Weights of a small GPT-style language model, trained from scratch on English Wikipedia.
Architecture: biases, tied embeddings.
MLP neurons of a small language model. Each row is named by its layer, matrix (down: output weights) and neuron, and shows model dimensions 64-191. Each number is 200 + 20 x the weight over its row's rms, rounded and kept within 0 to 999.
A block is one neuron, or neurons of one layer that tend to fire together. After each block is what it responds to, as a language model described it from the Wikipedia text at the highest values.

L5.down339,213,232,197,181,199,205,187,206,230,188,215,198,194,192,191,207,220,194,180,225,231,185,205,199,224,225,191,224,206,227,161,204,204,193,211,207,162,200,157,193,161,213,193,197,199,175,184,171,206,208,192,204,239,200,203,207,211,197,198,224,207,217,197,170,212,199,194,236,221,168,239,201,203,196,198,212,192,194,221,210,194,203,240,201,225,212,198,187,197,190,156,182,206,172,191,177,209,220,180,233,191,201,194,200,180,200,180,215,201,230,158,202,181,236,160,219,224,199,199,190,219,174,215,233,188,221,183,180
L5.down437,221,233,169,213,174,197,200,199,207,210,193,196,244,214,166,173,226,179,214,201,231,190,164,222,205,193,215,194,173,195,199,207,233,214,222,223,180,196,191,212,218,176,138,205,207,201,219,203,192,215,205,202,209,210,186,213,209,210,212,231,210,217,231,189,214,214,158,196,171,168,194,201,243,202,204,233,182,173,218,194,161,225,157,194,175,206,213,195,198,185,187,207,199,219,187,200,236,199,217,218,208,213,185,219,214,198,186,209,203,228,184,195,200,189,174,193,223,224,233,215,176,192,208,200,158,185,173,198
Word-internal second fragment

L3.down37,218,240,194,186,209,211,184,186,234,193,171,198,155,203,203,230,201,197,174,183,192,184,214,209,198,202,169,218,189,231,197,188,228,234,200,175,206,229,205,209,200,147,168,201,212,181,178,177,184,185,181,179,190,222,201,196,173,181,228,215,216,203,199,175,204,227,202,227,174,209,173,244,233,214,222,209,187,183,232,226,180,228,209,225,209,205,229,196,181,204,201,211,233,230,190,195,180,196,199,183,200,175,202,211,201,213,202,177,198,208,215,192,199,180,221,193,179,210,188,225,200,185,180,208,187,155,188,185
L3.down256,187,227,179,227,192,210,165,170,171,204,166,197,169,192,206,183,190,226,157,189,188,220,215,170,163,213,176,228,174,202,226,210,191,228,166,221,205,178,200,201,221,200,195,200,158,220,195,212,209,232,181,212,243,188,217,192,222,207,190,237,201,195,179,195,166,183,199,233,220,194,218,195,191,191,164,209,211,211,205,203,211,198,229,156,211,207,186,181,204,192,204,248,170,204,223,217,196,211,186,189,205,185,199,210,233,180,204,217,202,199,212,178,191,192,194,195,220,205,184,193,154,221,157,212,217,218,168,222
L3.down295,178,222,213,169,183,189,185,171,187,165,212,179,203,206,213,205,201,210,210,179,190,195,209,228,195,201,201,224,190,176,208,202,199,211,180,206,179,196,200,190,203,219,221,195,177,207,210,177,230,166,214,244,182,224,220,204,174,176,198,199,194,236,219,190,206,224,197,208,217,190,225,234,212,246,225,203,210,225,217,179,146,167,207,207,164,180,210,218,197,200,185,222,235,208,209,202,220,215,192,212,180,218,191,204,196,215,203,180,193,201,205,202,207,204,170,213,193,229,205,223,190,173,147,183,218,192,173,183
L3.down298,160,194,216,203,214,158,187,162,242,193,189,205,220,170,243,230,195,198,211,177,194,180,243,193,194,207,193,218,204,226,228,222,183,172,188,174,209,197,181,207,199,177,196,222,179,235,214,221,173,170,227,208,195,206,225,193,221,188,202,205,201,188,192,166,263,194,209,200,188,173,235,208,173,200,214,202,190,183,214,195,203,200,193,210,171,199,237,181,192,188,214,188,209,209,194,215,189,196,197,181,175,212,215,183,214,202,187,221,189,239,189,212,199,211,172,236,185,196,176,194,234,203,158,201,176,232,203,211
L3.down352,177,220,236,204,169,188,191,180,187,208,199,226,188,183,198,196,177,177,215,215,223,211,216,194,230,162,179,222,189,184,212,201,183,196,179,186,182,208,185,226,240,171,198,155,179,198,193,226,183,178,202,235,228,189,189,214,174,223,221,214,193,236,195,197,197,197,211,175,191,178,222,206,176,214,247,223,192,219,210,165,214,195,184,208,185,179,231,196,177,166,196,211,191,200,197,182,214,206,199,183,196,259,212,183,226,209,216,206,211,208,182,224,201,230,189,203,195,208,228,258,191,173,213,191,222,201,210,207
L3.down376,188,178,221,211,222,194,207,205,172,228,182,187,182,228,189,197,188,192,178,214,192,221,216,180,171,204,179,180,207,181,213,224,192,210,214,187,189,232,229,198,202,218,209,202,177,215,190,179,218,169,190,160,174,205,163,180,191,208,200,219,180,187,212,187,202,203,196,203,216,182,223,193,210,229,206,209,206,177,236,187,200,206,148,196,186,188,207,196,194,193,240,204,252,185,213,227,227,222,207,184,157,178,202,171,165,180,150,207,201,198,181,216,178,181,195,241,195,218,198,235,175,201,214,212,159,192,232,172
L3.down687,201,228,169,201,231,200,198,176,171,175,172,188,208,188,214,212,194,215,194,203,236,209,219,208,165,214,157,195,212,208,174,230,198,203,196,223,205,195,199,218,234,219,190,184,183,184,176,218,208,231,180,192,171,163,200,204,219,210,215,210,187,207,180,171,209,189,207,159,180,198,195,218,198,219,174,164,203,189,233,216,211,232,173,210,186,235,231,229,184,176,228,176,206,183,194,188,218,207,195,155,208,205,227,201,213,231,209,211,187,217,190,192,210,155,177,196,191,191,173,205,192,204,151,207,189,242,215,212
L3.down758,174,195,222,184,173,182,187,205,175,176,214,201,211,174,172,223,186,221,223,185,186,195,226,222,219,206,214,180,213,224,205,197,198,176,192,195,180,173,206,191,220,185,194,180,201,211,262,183,215,226,185,173,187,206,215,201,193,197,202,173,194,181,195,180,197,176,229,214,208,208,211,199,204,204,195,214,211,197,172,223,166,213,175,249,212,189,239,206,226,243,191,186,202,184,196,205,238,211,260,192,215,225,205,194,214,193,191,217,207,193,183,198,196,230,211,179,136,219,186,181,219,230,229,147,208,149,191,208
Mid-word "il"/"ec" fragments

L3.down6,186,207,182,179,180,191,227,205,202,221,190,189,166,206,145,182,240,220,178,172,218,178,243,184,175,192,188,198,218,226,184,209,236,198,178,171,150,211,211,192,228,230,215,204,187,220,183,224,220,223,173,212,203,212,217,194,155,196,211,216,205,203,189,232,208,229,179,237,195,176,172,218,179,184,155,214,213,218,238,202,184,215,200,180,247,219,208,181,202,223,208,205,192,205,236,204,198,183,183,193,173,201,214,215,203,219,224,206,213,213,213,221,200,205,208,214,193,163,186,182,162,193,178,185,210,182,185,184
L3.down39,208,162,220,195,208,191,217,220,219,208,226,159,210,174,154,199,201,189,216,182,226,254,203,191,207,231,192,190,206,167,221,214,165,231,187,172,194,199,176,181,198,200,199,204,211,185,167,214,207,216,187,163,198,209,202,214,230,187,204,177,219,179,231,221,175,204,193,231,169,210,210,220,158,190,190,193,210,190,224,210,210,203,205,202,196,198,208,169,187,175,212,179,178,206,188,166,197,194,207,247,212,222,222,221,165,231,205,164,220,190,200,207,213,195,214,203,197,204,191,201,179,193,171,188,225,212,184,199
L3.down46,187,185,195,210,245,197,218,173,209,238,194,175,209,219,208,208,183,238,236,201,235,217,210,214,207,201,189,226,201,204,210,197,163,226,211,167,218,204,157,201,197,244,177,219,211,184,200,187,180,219,154,193,177,188,194,227,222,198,206,174,195,210,196,186,182,224,151,228,192,160,234,158,191,180,181,215,212,139,180,205,215,215,235,173,198,206,215,177,189,204,178,193,217,223,192,201,215,183,182,193,208,160,234,237,241,206,205,185,178,210,203,205,205,184,191,216,193,212,200,204,215,220,179,201,183,205,204,196
L3.down159,228,193,251,220,193,216,212,196,189,189,218,191,217,217,207,228,196,179,184,197,180,224,220,205,217,229,211,205,218,199,206,233,169,175,194,175,219,190,162,204,174,198,165,201,205,203,199,213,184,193,157,189,195,196,202,216,181,237,176,227,188,176,189,214,172,171,209,201,183,161,237,160,171,178,201,181,210,174,188,204,197,199,188,218,211,202,218,161,183,182,209,172,194,207,188,195,195,193,209,197,201,210,224,239,208,178,170,185,190,231,217,201,215,208,201,209,163,206,216,201,193,206,221,159,185,193,201,205
L3.down168,211,199,172,257,222,207,238,193,210,206,228,214,214,179,179,212,228,199,196,189,197,182,201,197,198,175,204,161,193,195,220,221,172,208,195,168,227,190,144,211,240,194,194,218,184,183,222,197,201,220,209,191,176,196,222,209,201,158,188,183,187,175,160,204,214,188,208,199,176,228,203,206,156,178,175,224,180,185,200,191,196,208,226,199,181,225,176,192,216,225,203,196,205,178,186,225,201,205,172,195,225,182,195,212,219,203,224,212,222,202,209,218,168,182,210,204,221,186,185,185,193,218,204,193,196,190,203,180
L3.down307,196,186,214,194,182,227,199,184,218,181,171,205,218,240,189,196,184,192,208,201,204,206,200,199,181,170,210,243,191,162,199,200,201,203,214,219,213,192,152,189,239,206,195,202,175,179,193,175,181,214,166,194,190,181,190,190,233,227,197,172,250,203,212,188,221,191,178,209,208,177,182,206,190,178,179,223,180,204,215,204,210,182,185,180,247,184,182,213,226,260,216,203,184,183,183,214,227,217,196,221,226,191,192,177,188,209,230,178,214,231,164,197,178,229,214,193,206,204,251,209,219,215,217,173,211,208,182,153
L3.down317,164,192,171,237,199,188,213,200,202,201,220,217,204,219,182,217,143,192,191,214,231,200,212,184,221,193,207,188,212,224,210,182,170,210,161,167,182,176,186,201,202,175,187,212,246,191,189,233,190,199,187,196,211,185,203,244,194,208,186,206,186,187,205,241,178,218,193,190,234,178,188,182,179,175,237,177,222,194,225,176,206,220,204,178,219,201,225,183,183,181,189,180,216,209,229,189,209,179,187,216,215,182,223,220,195,218,203,184,183,209,212,221,228,200,211,176,201,186,206,211,169,159,183,192,225,212,203,166
L3.down528,164,247,166,183,181,186,208,204,216,150,221,229,220,189,219,193,143,181,203,198,199,214,224,191,203,180,210,203,189,208,215,233,206,236,198,176,208,203,194,195,216,167,212,184,162,194,197,231,196,212,207,231,215,178,232,206,208,231,198,163,211,155,186,223,179,172,246,208,207,187,207,203,184,190,186,181,191,196,167,201,200,186,196,192,213,207,242,185,207,188,200,210,205,208,219,177,168,196,163,196,221,212,206,204,231,203,203,166,198,209,231,227,192,220,210,197,211,192,195,194,224,201,203,159,183,218,203,161
Title-closing = and word-initial d

L3.down55,126,195,176,250,219,212,205,212,152,178,202,171,188,204,168,205,197,199,220,215,204,217,183,237,165,200,189,181,157,192,180,256,235,208,203,205,175,201,216,216,171,200,196,189,219,223,197,196,215,189,197,223,195,215,186,206,209,221,221,202,183,163,187,177,208,215,229,175,190,210,200,210,227,187,207,220,219,261,226,190,177,220,184,185,200,186,206,193,197,220,186,205,212,190,206,218,195,199,169,200,228,191,177,178,183,203,154,180,181,197,220,224,191,202,191,233,185,182,190,202,214,205,203,221,186,204,204,217
L3.down120,221,207,169,183,196,190,164,195,225,227,194,205,187,201,186,189,202,201,246,246,170,179,186,218,193,182,198,180,188,164,187,206,200,202,164,203,240,192,203,202,224,175,210,201,199,169,194,189,181,196,210,204,159,194,227,204,195,163,177,237,160,184,178,210,167,204,218,205,208,226,176,184,185,181,224,220,213,217,211,206,190,200,200,232,219,245,229,239,195,201,200,206,206,223,237,219,208,204,209,185,210,206,177,209,182,197,159,248,230,231,185,181,188,190,204,205,199,179,214,195,199,182,220,202,218,179,190,186
L3.down219,191,191,185,231,201,185,217,193,233,172,238,190,186,158,203,206,209,217,182,217,184,227,195,198,183,196,176,179,194,189,196,181,193,244,200,211,170,192,199,190,202,221,207,215,200,206,204,160,181,222,211,204,200,206,205,206,214,216,165,191,192,192,184,206,187,185,203,229,230,201,170,184,191,185,197,190,209,184,230,160,219,208,180,202,219,213,209,210,232,207,210,231,153,195,224,217,194,208,181,236,217,228,215,204,214,190,174,194,185,209,165,205,205,216,185,175,218,165,195,215,191,194,195,192,167,216,178,196
L3.down384,166,169,202,187,175,221,217,201,200,255,227,221,185,209,194,232,198,239,216,185,189,228,211,229,208,201,236,211,205,196,220,196,165,167,169,201,185,220,194,222,177,188,188,174,214,218,233,221,216,167,243,202,198,201,191,190,177,218,187,208,191,236,203,206,174,196,204,216,199,216,181,163,202,177,230,187,198,201,209,196,164,219,177,152,219,197,164,187,209,214,219,242,189,187,188,187,173,217,227,209,201,210,175,214,198,160,220,188,172,190,204,193,206,194,227,180,192,195,220,164,202,182,160,212,210,202,182,193
L3.down403,200,215,182,198,224,193,247,178,200,230,199,186,208,201,197,183,171,184,167,193,210,195,195,227,209,192,190,218,233,204,175,230,182,184,189,156,198,156,219,211,181,168,189,182,204,180,181,229,153,203,166,200,214,197,213,177,175,192,206,218,218,188,211,238,229,198,180,209,214,177,203,171,207,175,184,212,213,191,242,231,168,193,200,191,203,176,207,192,206,189,188,197,186,227,189,199,211,179,160,224,174,202,169,224,211,200,160,227,179,214,191,200,239,195,176,219,210,223,154,188,219,206,242,155,205,187,192,213
L3.down431,196,175,207,225,173,183,206,195,174,184,196,192,177,199,199,175,201,203,194,215,174,168,177,183,217,165,193,187,169,203,180,222,208,178,193,214,187,194,238,204,176,216,169,175,170,191,204,188,202,206,205,184,207,179,191,234,216,205,196,232,197,234,179,180,233,190,219,211,175,212,192,204,207,219,157,199,185,223,178,218,177,195,222,216,195,215,214,199,217,237,184,191,220,163,210,220,187,185,210,242,190,218,206,179,196,175,204,164,219,193,192,192,222,169,197,216,179,205,218,172,192,199,196,216,206,193,157,228
L3.down444,193,201,200,226,238,177,226,169,131,224,207,188,194,186,203,193,184,212,168,218,196,209,218,224,236,188,187,224,219,221,240,195,168,230,209,226,198,209,182,234,175,222,175,206,223,226,185,214,218,217,160,186,186,220,227,188,174,197,195,196,227,221,207,195,162,215,204,208,211,185,202,177,204,187,233,183,189,185,197,193,216,167,218,207,220,188,215,207,180,202,200,230,190,191,228,170,214,191,163,225,210,195,202,217,222,220,204,204,165,214,207,200,194,181,145,194,194,196,186,201,203,192,214,172,203,211,211,202
L3.down651,213,204,208,200,182,209,212,176,182,201,235,215,197,191,163,195,206,227,172,213,182,178,185,206,248,198,226,213,182,190,186,184,200,199,171,235,201,186,209,195,217,184,206,175,217,204,232,193,200,165,200,236,228,197,205,228,189,198,201,216,217,216,235,217,162,198,212,197,207,202,215,198,208,189,210,216,222,201,190,205,190,205,208,196,198,189,214,185,173,171,220,169,198,193,209,160,203,178,201,229,195,192,208,191,184,190,214,225,166,209,169,197,182,167,239,225,226,220,165,209,193,177,220,224,140,170,216,216
Mid-word pieces and joiners

L5.down108,176,207,218,185,215,228,209,189,198,176,199,203,218,196,197,205,183,183,224,231,188,195,173,204,222,200,188,244,194,204,196,206,189,192,153,205,222,195,227,210,188,237,235,202,186,195,221,211,141,224,175,214,192,167,163,185,228,196,196,189,226,200,206,184,183,198,190,158,198,236,193,216,163,188,167,187,188,224,198,221,235,193,213,208,199,204,188,199,203,210,214,192,214,242,202,219,233,188,166,205,185,210,188,178,195,182,188,216,195,226,185,205,203,225,205,234,160,170,224,215,172,196,199,213,202,226,227,199
L5.down338,174,171,231,222,205,201,251,145,179,198,189,208,223,202,221,227,162,215,194,219,220,227,175,197,194,223,211,200,182,201,205,155,168,205,202,208,211,226,196,189,189,186,203,197,211,164,181,211,195,213,214,204,225,161,191,165,225,206,221,206,198,182,201,201,182,180,180,216,194,190,171,214,220,222,196,214,188,159,169,185,219,189,197,262,163,179,172,179,182,201,224,214,203,189,242,213,213,209,149,208,215,189,194,201,198,205,210,210,213,175,189,190,229,172,188,222,182,207,175,203,203,223,176,234,163,207,196,191
Sentence-ending periods

L4.down129,189,241,198,192,206,191,167,198,231,173,205,211,192,203,211,237,200,199,246,210,215,207,167,217,186,217,199,162,196,190,206,204,241,187,188,179,190,208,204,227,219,182,204,222,207,186,210,202,181,216,156,209,198,183,217,200,217,222,235,195,194,210,181,204,228,188,211,201,190,196,177,210,239,185,222,184,186,236,164,218,232,219,181,193,188,181,183,205,219,171,238,198,193,227,203,207,175,219,209,186,176,194,186,192,165,226,168,219,220,224,178,192,217,198,224,195,192,201,209,199,174,229,215,227,213,213,185,162
L4.down168,177,209,221,183,166,173,228,210,193,231,217,222,165,218,205,245,213,249,201,201,176,210,169,190,164,251,160,178,199,203,184,196,167,185,218,157,203,193,197,195,217,205,170,199,199,208,210,211,205,211,207,217,179,188,197,185,212,215,196,204,214,250,203,192,178,168,214,218,188,225,199,199,231,215,200,218,229,161,207,210,232,214,160,163,188,218,184,206,223,169,185,215,182,208,224,209,211,189,219,226,182,203,184,192,192,190,186,199,205,216,192,222,189,199,217,225,201,214,188,180,154,212,212,177,186,179,183,201
L4.down400,217,194,205,202,184,240,214,186,223,240,188,185,217,205,184,200,195,218,228,160,225,228,188,200,202,221,194,202,157,245,214,192,188,198,202,182,188,180,220,196,186,185,193,204,196,217,194,197,219,210,196,190,219,220,167,191,233,194,196,177,187,188,195,190,217,225,216,177,157,193,206,229,235,220,209,166,178,180,180,214,213,176,238,228,184,156,217,209,190,162,171,196,204,251,222,219,214,188,178,188,186,164,231,198,157,222,206,218,190,207,209,187,213,229,190,179,181,220,179,187,190,249,177,181,223,199,179,198
L4.down527,191,234,201,225,222,185,180,243,197,200,204,237,196,193,212,178,213,218,191,182,194,224,183,196,202,198,223,211,203,238,189,203,202,189,161,133,217,175,181,200,189,187,200,183,202,213,207,199,194,225,229,222,214,183,246,199,226,181,199,185,220,216,199,193,204,178,210,212,169,197,209,172,183,222,214,225,219,192,217,218,188,205,162,225,194,220,212,226,220,219,175,185,192,210,205,181,178,155,190,229,225,233,209,218,189,182,221,233,195,239,241,186,195,170,199,214,190,208,199,170,215,188,187,199,174,210,207,206
Mid-word pieces of names

L4.down54,205,202,177,189,240,194,220,191,188,184,177,185,221,192,169,191,210,223,188,224,188,220,194,228,212,198,193,185,201,216,202,213,192,162,232,226,163,195,213,191,196,199,243,188,184,197,187,251,183,185,149,218,251,172,185,171,188,205,173,238,208,190,234,160,189,235,229,193,212,205,206,176,208,198,203,222,205,186,164,206,222,183,212,194,218,186,198,212,216,186,185,202,199,203,220,171,200,178,223,191,220,164,199,194,225,202,188,192,161,185,220,227,209,193,158,221,203,212,200,206,201,190,220,189,220,175,187,208
L4.down328,193,178,218,215,198,193,199,182,222,216,200,222,170,171,170,206,176,187,205,200,239,179,202,210,182,184,218,216,215,230,221,179,173,174,187,209,191,181,190,199,205,214,207,194,189,177,194,209,231,183,212,221,182,214,252,180,222,204,185,211,149,220,206,181,181,176,209,215,184,194,181,228,225,213,229,229,204,202,232,204,188,208,206,224,240,199,180,226,234,161,198,233,194,213,207,197,226,187,191,199,216,233,200,180,180,187,183,203,168,207,206,198,208,173,192,207,203,198,185,214,199,234,244,177,170,186,198,193
L4.down475,198,190,168,240,190,184,234,166,194,197,214,209,222,204,218,233,164,219,187,238,190,175,163,183,202,167,182,223,221,233,214,214,230,194,188,219,249,204,185,140,178,199,216,190,206,219,242,211,205,212,202,223,211,221,194,223,197,185,195,154,194,224,211,190,180,206,205,219,205,193,199,194,213,176,192,189,179,211,203,206,217,207,225,206,205,226,170,176,219,188,228,221,202,217,218,237,196,198,176,210,193,206,219,182,173,192,243,218,203,206,229,174,177,167,178,183,191,187,215,191,199,175,190,217,204,214,223,177
L4.down504,206,189,171,210,198,206,205,164,183,243,182,210,207,241,191,201,182,216,187,196,181,206,190,194,232,206,195,214,143,195,216,146,213,197,228,230,204,174,197,220,189,160,202,201,174,211,210,181,165,173,181,207,234,202,155,194,248,198,199,187,213,181,207,227,228,195,223,200,204,203,191,175,221,164,198,196,201,190,212,199,220,199,205,202,197,198,212,244,215,208,200,193,189,188,216,197,228,191,208,185,187,211,182,214,194,196,248,209,178,191,203,217,180,183,184,200,170,192,157,226,185,186,189,245,192,204,207,164
Intra-word hyphens

L5.down198,207,172,182,217,212,207,182,207,219,206,185,176,220,195,206,226,184,181,179,193,199,214,183,223,181,205,209,200,191,179,191,172,217,208,174,200,197,176,192,204,193,229,198,192,178,228,199,204,189,174,204,196,172,206,182,232,210,212,225,196,222,196,212,182,169,210,176,203,184,207,161,211,182,225,192,192,222,190,203,191,160,218,168,171,182,189,223,196,197,203,244,235,224,188,187,220,209,210,176,212,205,223,182,215,202,181,180,215,207,198,203,187,196,209,201,200,206,215,199,183,193,218,224,211,231,175,241,185
L5.down344,196,214,187,208,194,196,216,201,218,190,187,201,180,180,199,184,206,232,179,183,193,216,215,212,185,206,229,208,206,195,234,178,207,194,211,205,214,175,181,199,203,201,200,174,178,220,216,237,184,229,166,220,204,184,216,176,228,173,180,188,219,217,226,211,203,177,232,249,193,206,176,154,188,200,190,182,204,194,221,165,208,156,241,195,216,226,218,244,159,219,188,209,188,201,225,231,214,183,172,250,207,210,185,190,182,188,198,211,221,186,164,224,207,188,210,199,191,230,209,210,202,214,188,189,198,194,164,184
Opening parenthesis or quote